{
  "head_dim": 64,
  "init_std_down": 0.0,
  "beta1": 0.9
}
MLP neurons of a small language model. Each row is named by its layer, matrix (gate and up: input weights) and neuron, and shows model dimensions 298-447. Each number is 500 + 40 x the weight over its row's rms, rounded and kept within 0 to 999. Numbers have three digits each. A neuron's up and down rows have the sign that makes its largest values positive.
A block is one neuron, or neurons of one layer that tend to fire together. After each block is what it responds to, as a language model described it from the Wikipedia text at the highest values.

L3.gate9:462524559550514537482452466478543564555541548559534481498563531435544422505557485419464540461480488503514548486504475553518424524492487474499566512503529554492544499453483539493479519457432481501549554422463466489486516549539465492458498528582487444484549497539531520554502534464515556510578454546456493480541555532479495491455483430558504450453520554495447483488565487439511539474506445476477491432485499466451482457594415521562523493511453522456508
L3.up9:576444551519478470526491528606567514409588622476485526473559444499493445480522495540510454496485448522479449448524590470414484478521483513485505542518518493505500472497512436437441471509489549494509491475527501540458485487539520463480530488480462489488503497510511473543488469528496551504472420405568563487443444587489532550538568473507506580556475548448535556552499491577535483453540498474487459567452463487485511477460478560575479543604514486450532
L3.gate367:488514492535489480484464528577523579491470542505568388518493516449532517458462508508484513496465514524498503495516497498519546509427529504562522536552498467474468521527484529527432574523473505581558471500490428463498531517536494464451597464530458587585520541571480543595467513506516571470422416528473443493481460550434511510521561509498504523479567467439518526555525500506554512490520494557525470473473456538486526476503452558573512522552599547533427
L3.up367:539519546531502457561544385469546549424452543537526463485506483478475517479482487525409529537487577464506471460544507438520555490516503486499499461479517485480515447465490460453479473503526513504518474472510545483547514500508437458511509484506444518531535451525495439580426486508527526459470412498511481636585459546511518558548505430561537424469513511473416477452527508500519502516465500491448459511501514542500434503482485581511500505480431457454492
L3.gate448:479570493557507467497480405456503557438493505494510494484537496422532498556536433464522498505551511521527522430467564462536552493489480501496501466483447486418508460394540573503540539475469500454508457459562527475479489589504488421531527555460402497535435549548498530493515483546501376507484557446543502544537509581490546461506511481528509536450396478482452537483465518480485495554495568461446444491500489513489502502521463449497546540542546547458492
L3.up448:485494533482499503532487488560555497470542523471578530481539459469493499439422498527528512455494493459527425529449516590519519520480512491517577508461560561539506417498472523502479468481460483597592507450474524537526568518518496521466566528521523553493457551602519529526627454530534519478548532532475461476478503543536492550497497504478453565415536477439523593551546525453488520541472542500448467525520491476487424568471460436447421545444519560482424
L3.gate638:413509504512455576524446558485536521490403542513565485483537424543521435473563471497541463498527489544556502504475486445522581530502477458553461465470442479469501514509419495474525573441502525489448505501476483471471518385486516528513534517492550472483489482529511497411528562536446441488446512510509538473507506551569529564490541495517499539573552509508480470440580506552498476499519507505548565527446494484564542498492437493469539430476574504542462
L3.up638:542527532488499534543492461430515394473555466543502566491461457489463464527542430515394444475432505547573465498523443509575617537517516474531524493597501486473563460505509539451574494542509502441487500555469475528519468442540470547488450489524532463449529582546527533485519508536457500480502503404462469550527480478538490460498502494476553492526465505460426521466470492534454474510499457544435555521488542486476532563520405432508487532412498615494437
L3.gate746:480463504527509514501440538514500532527519589529506513511483472525534415535487493524450540437453525568525517456510469520424529529474470532498555534502585541520457472522474492500552485587457513510477535549489523556513456511479491491503496501481509521475487570491466539508501481461499463523538436511497533596446515516496540497567465568585565572514550569507539513502510447513434542416534504524494538554484474527591543486563547518471557476547493513512518
L3.up746:499408580520561443510510525461535486470529530518520475534427567477450490500503497502490497422463528435534469523486494453517523448527537492474532505493516475563454523509493498486449494510470506514462461460448514508512484403499501517517508493512466479578506555431440504489438462460496508432531591503492471487508473587463420508471484542573518422486499533442491536502515477531471464486529466453566462473443451460440490546533570505483523442570500389566515
L3.gate957:489470477482535509514519472439418506541512508537527519506498528526542511462471517439550484373463542501555533475497523529497472436412510459466580498513470471429602467450454551441491545499610506491508462508523506514566544471453431554516440492524560532501531481534460502480403519506460508449515500524478393479478469528464476520536545491510513502527449500467537527558488487495479554494522554432571486458469498492458526494519510378472546488426523461491546
L3.up957:560534469455522501508521426515510519507498499458541515542477481487497467513540500438449513426505586573485539393478478553547485458589430506582520422540491479472490518481525478550509478511515495469449492491523530499506515492570461466450462455475491442504557500522540505467455467431471546500514454491526459516520472548481508524597530414519576518514495506505478570484411503492479511572507519487535520456490490529502488458513492416536484500459476460427532
L3.gate1090:476430509453393493504501397440522388470526554442515573509500502460544479550455422497540468500490485565537491488508528478565505501421478479541491446522524567466519510460523556468485459535485498532533495485462491460443471506473468507513523494476483542493501497532492529560468576471493428498457504513427376504563490492484578485437503440467550541505442563542490480537567461488496538489524510501449503569528433463499543441465462396552492476516490483437498
L3.up1090:518535560449561518498479449502437552504493510444541524503476579526575440515498434467422534487546519498471475492423580492516490416507442447531502494477502541444527431496549447402448549497512493501603504457590539516442474510499522525531547525530466544514486454543478549543545550458518554505433475478550499517433531583463473451483529482455534558431395488409501522510503493542483499525453518542493520461470474443490509463502462473488552472499575506479526
L3.gate1185:511390487458534524479469459514472494492551561489448417509465499500527491550471538410549467468485480519467491465557441540443487511465493569516509496489461573541569506483435499497544439539507494522500431506502520480516502495514529445433491527583545475419506502536533441539478512529538464489584465453460438508419440545557470520463490450508560517528492552532469461520491514507564510441508564508424467542467417471510486471507469529497498470514543471422531
L3.up1185:457404569381481539552437485465475530464565539467515409619540543478488476497507495521496464512514515545485462472535528480579415534487469574543531469482506575533519515527513499457445441538471458510479459483510516511486439496471523545455567483537544465516536427478525513540436503501511454524538510460515448487457552513507501432527501447495551547561551471531484459461550478498610524520437541465479468560493531508507450542515560427480518474464467497528546
Responds to: Mid-word suffix pieces. Later subword pieces that complete a multi-token word, especially derivational endings like -ation, -ction, -val and -ment (remo-val, rel-ation, rep-la-cement).

L7.gate213:555518499511523467528477439555504460532479562507521440528466493456548511422505473491533460431477529526508448557532475515456490412497479421537557452508474468479500491503475504395480447549553504532540473500529470547535552468497573530452556476481469531464445516495511543521526538503570472499521497512484409445463473543474351514510514454472535504503478516521561541542504504448490506492486531433447456455505486495483469442496543486529402528530480449500515
L7.up213:494528431468488508462437493549474480478521568445467457537500505510519452443544474469534476463525471448489406502516526523511521441436472433479482567516537516465552473427395468563457530496482504482541437510557501561515523413509468481444483478446492432496423548464471565446457544456505518449434544497503460501439495479491419533535507571459495445475498559514590470476546525466462502540519539475481467499522525501495531462493484540515488546599496492540458
L7.gate507:462432463531389525547494488575512446485535489442456456559529495565561451448495502475472564491504571472460533511408528539526525481576525466492524511468530495505571462544510510471489567453541492490534442482481469444547455503472485567528518502495503500465510464470503567522493484537523531473491548554514489545491556507485443422488432470567512525457457407569479443596490487509479489486514491529470473508478459516594454522500453519477509541517471458565509
L7.up507:505518472540478533556576553523441485518508500580512502592513479618490451457433446460479474558545538512486539529432514453486393578507511526529511483554453490494543506457473573474428537524578557498453444464504545486542538497489434527444485588557401456504522558474450534505513545457548516572489499550479442446443516525531499529552457511524510519501432521541502535493503509502457567523540456486443504517528567531480469457505546506500513531482524532565499
L7.gate583:503559461440472535487507468530458557539592475477488491497464518573502500499481468489450507487513540559525436490502541540491461549484530587421617436512584506533488458532462412505536499488492560542533554454528469452519425513487511457506519555439540541572475543449518454496539489550538508479512412442477469508484554503451451527499486535447546444496482546500482505543483500548532527448540501430398478466559524454477463554433520515439523464452472562524477
L7.up583:519501423494481520462534558409545511500515537499524471486468485559462488512498539482465493544581510485468415567450523561468445459495504500470482491516601539484528488460524457493491531534506542575490471566457498555500490574449499572606450525453483444515513489512508478547415498547498483484543531454505452460512465408470497538452500446448404474539494538527483494406469444477460520571541523579501482456541500531516557507473551446479491462538541545480494
L7.gate619:607565531507569449478414480527496499534524541482493454549452506523487483509524491514535534510534455464504526503505584483516542411468618537529551439549478481512522485569510458439460509508508490498403445482532617465589460565509507568477522500466442547546513484467461520482493559515474570531489467509440447560477529417467413476499531517535503505528505583462482488489457466507537414537480504490545519569534455451476490487510508523494559529481608543449457
L7.up619:415460482552451514570492429536491521457562514520459507459508526457483564393520471539491439457410517535510536487446518467530476502564482441462540456565476468463544451493507539478525431506518604481539555437447481556515545511540607514542545549481511416456491532484525490510533495472505450464462476506489500529472524499498471534482527501519574502533482482464509526554480524533473498509500513429442465507484518526517460508455540515509446530527454514570557
L7.gate637:547505493457545491489459502524448533475512492484408458488496475559490509522425510481570523529434509489472533484534555486493494522528411457485425596497383562506528380564516562457525478568456459521483500475455509447466455499472509518531453504547413540501537505521492509489477497485434487531567437514439497485551544509475511480453470486503533502562493494582506500469445501508560470472576403536442467602501482563556472471455505534467505519523469552543526
L7.up637:522524502459488545537533555487529442487540540406478497492440511493555514480515437497496483484430493467550547555466452476444478509517411529554444508508495543481508496509523500445416520578511453436499412589477539468498535493484489451554463526490477369500486523534473532495461413511479521448477559485540539497470469555509450467428483475548436524501517466457533496513503521494492518493471400507549535471460486484428528467568489555460479539508482500530577
L7.gate859:572449483552499511468533441452465468471463549524515354483478505516474575437468468512478457450473549554548496512508489468440476484518522455493513471601485513543534485511525505485475557512515515488493499533477503527491510498504542503525554553402522485447494481512467467416489541487492553475472529484467447504508455544444470539475445532558500512541532509499462535489475460549504479506509474490500469530530527474439535418551508524541502554497469574499436
L7.up859:507505474473509516495452488503463459529507538489412534507490506485522544486523493436520522559488490527517514450572561463456446386571480544485469505494514460525516497549486460484460524556481502438541519531481489512578463523512511568468498476539487441547453564499487553516554549493544527497538505521488505558530524500454472509486437537504532517487467496440454469488512477492506486453375475499530493554511565524511518435519450522565537519492480536458480
L7.gate925:420554494495550512451468492454497464444508497486485491525487463511503483526539522557551490537489517506521438472433507437397445536531460443514555443583601636545518438510476494477551419524508438482411505519512525415549490506368474531475507507389478534547504501508498493557521525495442555516534520554441455489474515461507449418491471550514444469470464528496479540502452508511465428494554471392573521561474504500522446462523548524526496525549436555481504
L7.up925:493494464514375473495465516570534556419489488495513498512500403586424502408523488513496487536504465523475548489439533518449467396471502493501522519518478467450545483525507524510488513549514485456492466503527508472537475539475537462533557540529481609451538471475503522519513518477551543548479454408504537486426538497455519535537401481538520496432518588481457559501428531517408541492469447450533482500501475515453498573490561480542563506499520451474417
L7.gate969:452500472484514478465473490494516482474459579500518453491470527503505419554524578520534504473482514439543482532521519463536494472530432539456478450484449482434468507413481561563489507551523557430540506500462550551562467564513549522524584472447539481472502522461501524478550531551556473507502511491451449505477465485461585546562503487558505519541493483489493535452446460447520474492465503504535422570498458537500500455460528540441471557527446525489420
L7.up969:528461473440493511462455507496455497525528491463507514493470465527441478527516490476503467548465509497526454562492497458513507448510499462472555446553449445563522491446533471477505470488506407453502498511484487515530533467448486568484592455498541471571491541535496557484522535565497528532588487450540546474465539552500481498480523472523502463501481506511508509471482557528416562555539579498475517508485574509475493438535563490587470425507455476457468
Responds to: Transitive action verbs. Main verbs, often their final word piece, that are about to take a direct object in narrative or biography, e.g. sough-t, made, fil-ed, won.

L6.gate612:449599467503510460484419473563506531489573505510459553475482438474514467466501536480455530547492494530477471494552457453486458484513436523553480417459511504515493534476449505446461517536504479535513562467520521525544531517513461554472495497515487495481529552549480519532606533480531516517523468523479523469489528497523514430551514533530495505487510496411474486502472415544530430418528489440435448553552474417502513513426514451507532480425480537569564
L6.up612:479528483523561467557509491576483480445482499498469463456572479536585483437455532527530434524499511477555495485458440471546480470471443523534617559515464470535426497534449460467409431501461555480510539461461559508507483469557554459450492506469570511474493522518502529452497562543514534459485410465456569507518469480569467449537535516546481514465452487494520496497522508559450517480522457467467508494493419481537460576521461474550615515495493528554450
Responds to: Event-verb past endings. Past-tense or passive verb endings describing an event that happened, usually followed by a time, place or agent phrase: di-ed, was held, was released, founded.

L6.gate710:470518474479511512514491479495505499493498497425492522486579564535537478531503498536483536469537471457482568457510464486465452557524518513444445469549463515552421500532413549478530515534500518483475438470412444467550531524506547422533491470429517558496422455430517487478579486507498483501473463527473512497436450564498531514522585539563460495547517547546453484461556425519477529479468538483489497464496492452512504440473441459527526413495521518521505
L6.up710:485485447455488511531514419524505528414515555515450510522604489517563537414489481517592502522551476424475454517500511501506538464523544503489458516530492464594530499443492553470523489489557526514463500499486450482485463523506576559554540514435437508452527529461532502423550439512557464547457480550508465512481528488472466465465517540507510536491541513509459582468423501533572451515496500457456486547530435481535532521456539438473497460467494506560496
Responds to: Word-completing suffixes and "this". Final word pieces that finish a word split into tokens, such as -ing, -ation, -ment, -ence (read-ing, don-ation, enact-ment), and "this" after a preposition (in this case, by this album).

L7.gate68:518525510514562502442552571537525478499518547554528531444514474477484567426560469452516509494445501388424505454564546458504494566502529493474519469557433505544496522554449469471499454486450496533444473493511438562468438509450557522524482436547444437497433499494472468505483523497533498516487550507542495483518453524477427537539494486459516511494508529435466472469423522448528506480507570488570527479514430442390526477438493500506495437569484479494513
L7.up68:496502469545472506518475477477472473505504512496420520510521467474520477554567504609506511487520410550510419495473533511545441500494495529512507490445522512430425522475600583532542480459477543471582555442585500424548471489569523484559428546423539542415477527466487496434482453511499475491484471543448570487476557517606525474536523540527515523464453522493465482492511581511543518504509510482517464453473502531516559481531503522460428486491606533507535
L7.gate86:485490450443525466511470513493531524502531537524535521466489501528486536537486536466479542475588548521482500500448614480518430485524470500544456421470494462494561511480442473510487556493456504449537504454547527504501531495409480528481493507505461401536463443514493466426540491491459523485471454519474410424498537602505545508465494482427492468513497481503418566501510478533535497504508567496441537538517433536491555500481549498502495581555494501506451
L7.up86:482474526480499583553494515520557469456517536543494437540445447476484526473537498503458537508473508542481441507514518450555507565402465534492497467425562558529507528513472504496477547540466453539531498492495562598500492420503439475493525451475528483472481425473457512477486481496432473569473501411448466436511505419501503476517505500463565450490458475539517522566495577460488509478464494532465496537577473454566505441426503499586503550543500526536506
L7.gate291:457519490489521524538460470477462464483482567440532486432508515430458489496433491455477464445460559535483453486509474423493477537490493482554424418474482527530502502461483534552458472531491493561536452518542516497459569494555527429531512552463504516531535517513449523449582481479535501484448543467472424499530473532521475563618535519502500558415445458575533518443517521547558472457444455498517434482514505467455502476481505538535542471495560540531472
L7.up291:516520490521464528505511459434421481476493505511523562508474522581477561487457563518467570478498558524509586534552503538503468532423480532486526536466504502501616518441467521531475518425531496531520493521460509580504515535457540550536537551570451483397540510543462579526578478504462570498477470452492523499513448507519460535474495586525508570602466497518538455488475496476489558476503489513495497429504491433550502463490487541469460496488434492535453
L7.gate406:424502525482491522472504511550496470518498552510507488529506525524478498494453484445565526487558519526528505453449567438498501561477454481505528514504513488435472494548498456530469532437453429495502473486505448511465540508505514422474490443555511524562518528579494491535502449501492506487476470453406482420503455468553479407504501506458501498582511504502572525496545504483550485529485621476514641523496425463489547474537463509500545530552567510546533
L7.up406:479573479439518548560501455522579505443506484498477521446478477526464494456551416457480505455430448448513486479536530507484430501511478492524471451472518585462485514462475507529501462478495472394476522484518453390488467530525436444495475508554471469529501492403483495534462505452534525495528548518538459497559442477496496546487461577475503505535473501505467477499474456415484464431457481430478533522509510534465516453490489529522542479560454584497510
L7.gate461:540446518437517420498460499504530472536482567564516430474454555537536402539522559521452511469510624462503446483526516494471475477483404458495562492530488485491501455479472478508546565503478522475532471491493501501502509507559449518562510495418453423503474479587457491526505449549518492441456454550544419529566478490471541444505527466472611499523547455545466529482485517494518380529453508523448501521437401400488490591485471504538512527512497494511421
L7.up461:521442499555503527488506498449497488417498492527509498554557557451462501449486487464462561510439533503448494497490522549467499482517486514440544512484446527488509435509491448518544546536525529549576471489454563544481438443447508493471499469488537454510466503520434465481446467557480502452508497504465553513458450466533445421524508430445464424518526546517484472490539460490535497476489486551493461450532440515492473531521469518532485580468570473507455
L7.gate626:551465507499566537507508481549513486549458547511535496542553513496480514469486534563467522436425492464470577467510472484544490529537546453544528511506472453460490504508529545476542520505538538513487437481493514533511483490535524465505460467532486455546510484587524440435528495420487497536486505519469515498473472468490546524584473475486497524456534501474476478478492536579525493480464558539486531521476449465479493480514385474526516462533471515504533
L7.up626:470534500524465483482554480530477511534522505458580525539499451562573444482458544522535418427431464477509486482443464536547499497512473503550561405533538481484488519521490605516524516502486436534486536472464503542518495488487445500480554502545491498548494532526514464571591495535488501506531484547445497492468447488540476623509529450481488496518515455507490484539470563563476415464567479426519492481492495520578475523526549481439490466433520554541553
L7.gate728:545539449475499484544519496491556469495473416404453498508469558507539561543521464570521517472502504476476475483542507531452503533446538451482496484487468488494516536510488560444516538516509554468489548485507383465553423470553518479416470450554460480482504485546500520441496468516589510510549465521483473447539461534499535499505481481530579537467529416489467512591565480556499462530531465465517486516478443501542535505524525537487465496477502463485542
L7.up728:459562448512497492541528465507499463513509557518499515491470512503479449501436436441564435509439549503569517576458425427528443452543453503504516547461514464483492500536452439511459445445493460518536461471506486478544500574507489439403477508502501606487521486494491512472530514521480567518530492539530495389514429501512498570495522478525553548554474473493531419538489451521537445464500490489485508462471498442433476525438533497554532507497507526508504
L7.gate960:522493415467462507504547475510455479518500505494553498546464509591411428506491447491489498424561533466502468483512522484417469531534457502541554483507545510532559540534459588493471474433459487531560434489508467567431457437539432468508537520502497542528548484515509534541468512497541488454563518501503492546525480516512573552465503552462575446512483455473477551419520509484540524482503534486494480451490512480526508577483473533469499483540495503526514
L7.up960:539511489485473546598549438506451512537500494550576468473523512503463543514451514455426526485494467548475512483452490445516449502524474502495468456498503533496430493513407547515601472433515512469477470541542437469485546547488510473503502446393562515425491464481490472488476528463606435506466513569555549503481546569544536507514431545477469528503481538452450489446507443486540527510459547476491501515528434534513519532511480528400407470543480533559543
Responds to: Abstract noun endings. Final pieces of abstract nouns, often nominalizations, usually right before of or a plural s, such as def-ence, relax-ation, prote-ction, re-mark.

L3.gate157:461493416520494516523429457548529416538562535514517537566544468447482525447509522506516539554474532548471510442454519443432497483509502507563504507420430562477518488546522558464561528496536494521562490546543500464454553522576496555467513448495499535519522537458630524504530421502481581559558404528570509523459506541499482469567522503510501506473413503531451514506456518499450493488594509559410575483592485481525476528484533476444505508482490463441551
L3.up157:497480443538524486517454499552564496554482539517502480431523495443482513490498522422518478534463503468536481483462548494504515454515450505531482441498507524538494478501414540494510502498545485508500503467473591483419491561520533537461482521471500534533495535451473562525518516440448584510570487549469448443485537485483473530486467503494467418459502468482430514496443480464480549535495485462503436542543518518516447465500495499484541500461524466539472
L3.gate202:506472445459437572510474519515539500429423463490519471496508397482464510520554399435498527475525498502492556495520526474488547485478567514499484443520549530497419539514532476515515496539552417459505470511559534498427519471475487530532479504487467484517474473492464556472446523456507548474496469554513529488466556477552484533463445456528588505472550533468517458641556484512499540515492531517507514523442477487557456481463468466478538458557470482502518
L3.up202:475536414466542512512497530508496482427510462532507475522435465523475521496543502437523500412532445554503427507505507452503493467425466474492537506571440501446420529467450536510453554432434477511461467498507547516521513551536498584442427545518552437513504529469530567456521495501466508552555387453526483473586516484520410521487463500543468549488458493565531502462497493534556531509477530518470519549463533471431498497568523502463488605544534495433450
L3.gate402:495539515471522497472473498447523593514448549448495516427416520437564553501513495473449507504529494559525475526544479489548469427513396521448549461482556523459528534499473498512505500458523467447474485445528474486473529382536470494576464498414499459536498500495506485534509511474530591491515508558541449581525501484461557493435490430490480500458514419464572507477512549546529495466487544447469521476515481497508487508426525519468537469508451450561571
L3.up402:459484513469463577481480436480520470550535514538501481551504513545477553555484491491531559491515436481479484580527583519409475502531505524450515535523502469470555540470569518534459459520498475558530508513489520534559559490442481513484465552478455553578502487543543566554486477441518530567514499510443538550579455540520541463505477511527490527495538399547561452506537503463514579518460510513511556519467478454517480483542520528504443498419571477408501
L3.gate418:463518478446476508503504526592589528566522496479542563442499483534533505580499496484459456510454562520553485537495512457560467460482481569474492460464501524513629550497490462514518528467450429547527493519456471519552534488474512526517516437473496616566464524608494431463452467465471531477577540564551424566558454467480431524465485497490549443508534415504546551478470515443516489506510503434436510502526509493433440433468494519547529492512389477489529
L3.up418:454526475488541556477531476507523480520494497450543513396475451463544610439545464431549432494454492491474502535492535520470452525554476535402576460485519471527552510470457391489497468499491480537493499442445556513561520434430503446468504507440500579545469444508475518512387569557467499434495565458520457479423505557506505477484557466470540539494558514419477525550531542478478501454504504456535482511499537550534516460477486558467590477577457469517521
L3.gate478:496528458513519520475530481540538474481504444487515553469565487497486592485543509478420525553493505473525522506426515518419458499488449499508506546473504408511447545463484457531523479520502502492523557447526409542488494462524460461465523543461487565445543561535409467451533503488489495546486491583506473495473469521454460490506464451482542517516488479505510484509486488532478483505532523543468433520565541583502497540505573448512531429610493547473581
L3.up478:559489520515483492480588497582504508504469430593528503495479494476483513582540528531507545410426522488556495534449496544464500535452507504485536572473534513467465563391455483519563540514525498514542534507441474421443479466554592455492456531503505521525487540511464498508529434511493535513505512559497447473545487495575521485527476442396525526543518435485464492477472534479504437559524487517496574483533548497478499523509484519437521490561472523464505
L3.gate660:425533583585532536525503464504507506540509416447509512490466456455509491547498481495554505474494466479439459504493468487500517459537567541469544543455475499449457529449478503475494589414590521484481556440507547477553535498479540525452516525525497493545468449471509505499495485384503527472572499542546492471519470439486508449433439444501522502512524501517423484455482531515472541524472506535543494606485494482440503543502501522492421551527512456500575
L3.up660:492489509481425511456502497467512464567519474501503536480551498504502505442525518510559538521502552488506459575491528433396466447490451394472484492495549445501516534510516485527476452505546491474471468454540535507526503474476527560433465539450563529530509571467518480485496518450507527513490465585512432481457530522481540522520558601461474525521505487509487528565481511467519473518495423509497445519498491386501553549488469478527451497538520504472435
L3.gate728:473517463618394525503483531518498534404537474505447467475489522499514522520458543494525470500474613519458495571505509506474475509445492513525522495514469567550413532476474471512447467485574541532581460485519493496499548478428522547513434490555478483496452470465520556417512535507555492442545538472500524468491489535460431492494543527446475530491524524509437461476525427471535498533527422507496493537548477492516521504569550505568552511549438553556430
L3.up728:483531468570469558525492415502582516475619414498557457424573461445505555530505505448473492505533497483505528459500455481506498529452591507560598477479526414459478473487482471501456527489477550509431562503522520487504514500442471454451450575446575450418531508521526566481509542530473513463559546489513471519524523506548458448514546406472464524464480474475513509492519530550461484467480516491550526490557487511546481478498487532477547465494485493466432
L3.gate899:521525446491501519489540471496566522527423455520518510434512475456516543489479530524501501450489532457493478487495504461536525481416541462525511490434596513504523443508449486460466527511545493514474552428583528518450480466488444525412535462480514465505494532535525592484491549513451504517490542516469536513448507494534449451534501516497472479496445501415425536462444429557442560516451477463501475488520586449507522528468545532521515493480561476430461
L3.up899:550523455507561536476534526498495533445584513501519537522484469497503545417521437515517481512507532500515482539482505451461487432514481505501417449476491447558592439542443501546498534495554504467498556469596493431375474492524484472454477497536567501544423461504538490521436415535480423559501506557447488480526448537477450461465512414426528561548440497470454510480430510533447518449432553526506401527521449523470532473513557489553482517468524491559484
Responds to: Verb-completing suffix pieces. Final word-piece that completes a verb or adverb in narrative biography or history, such as -ed in launched, -ent in subsequently, -t in bought; also up, -ated in table cells.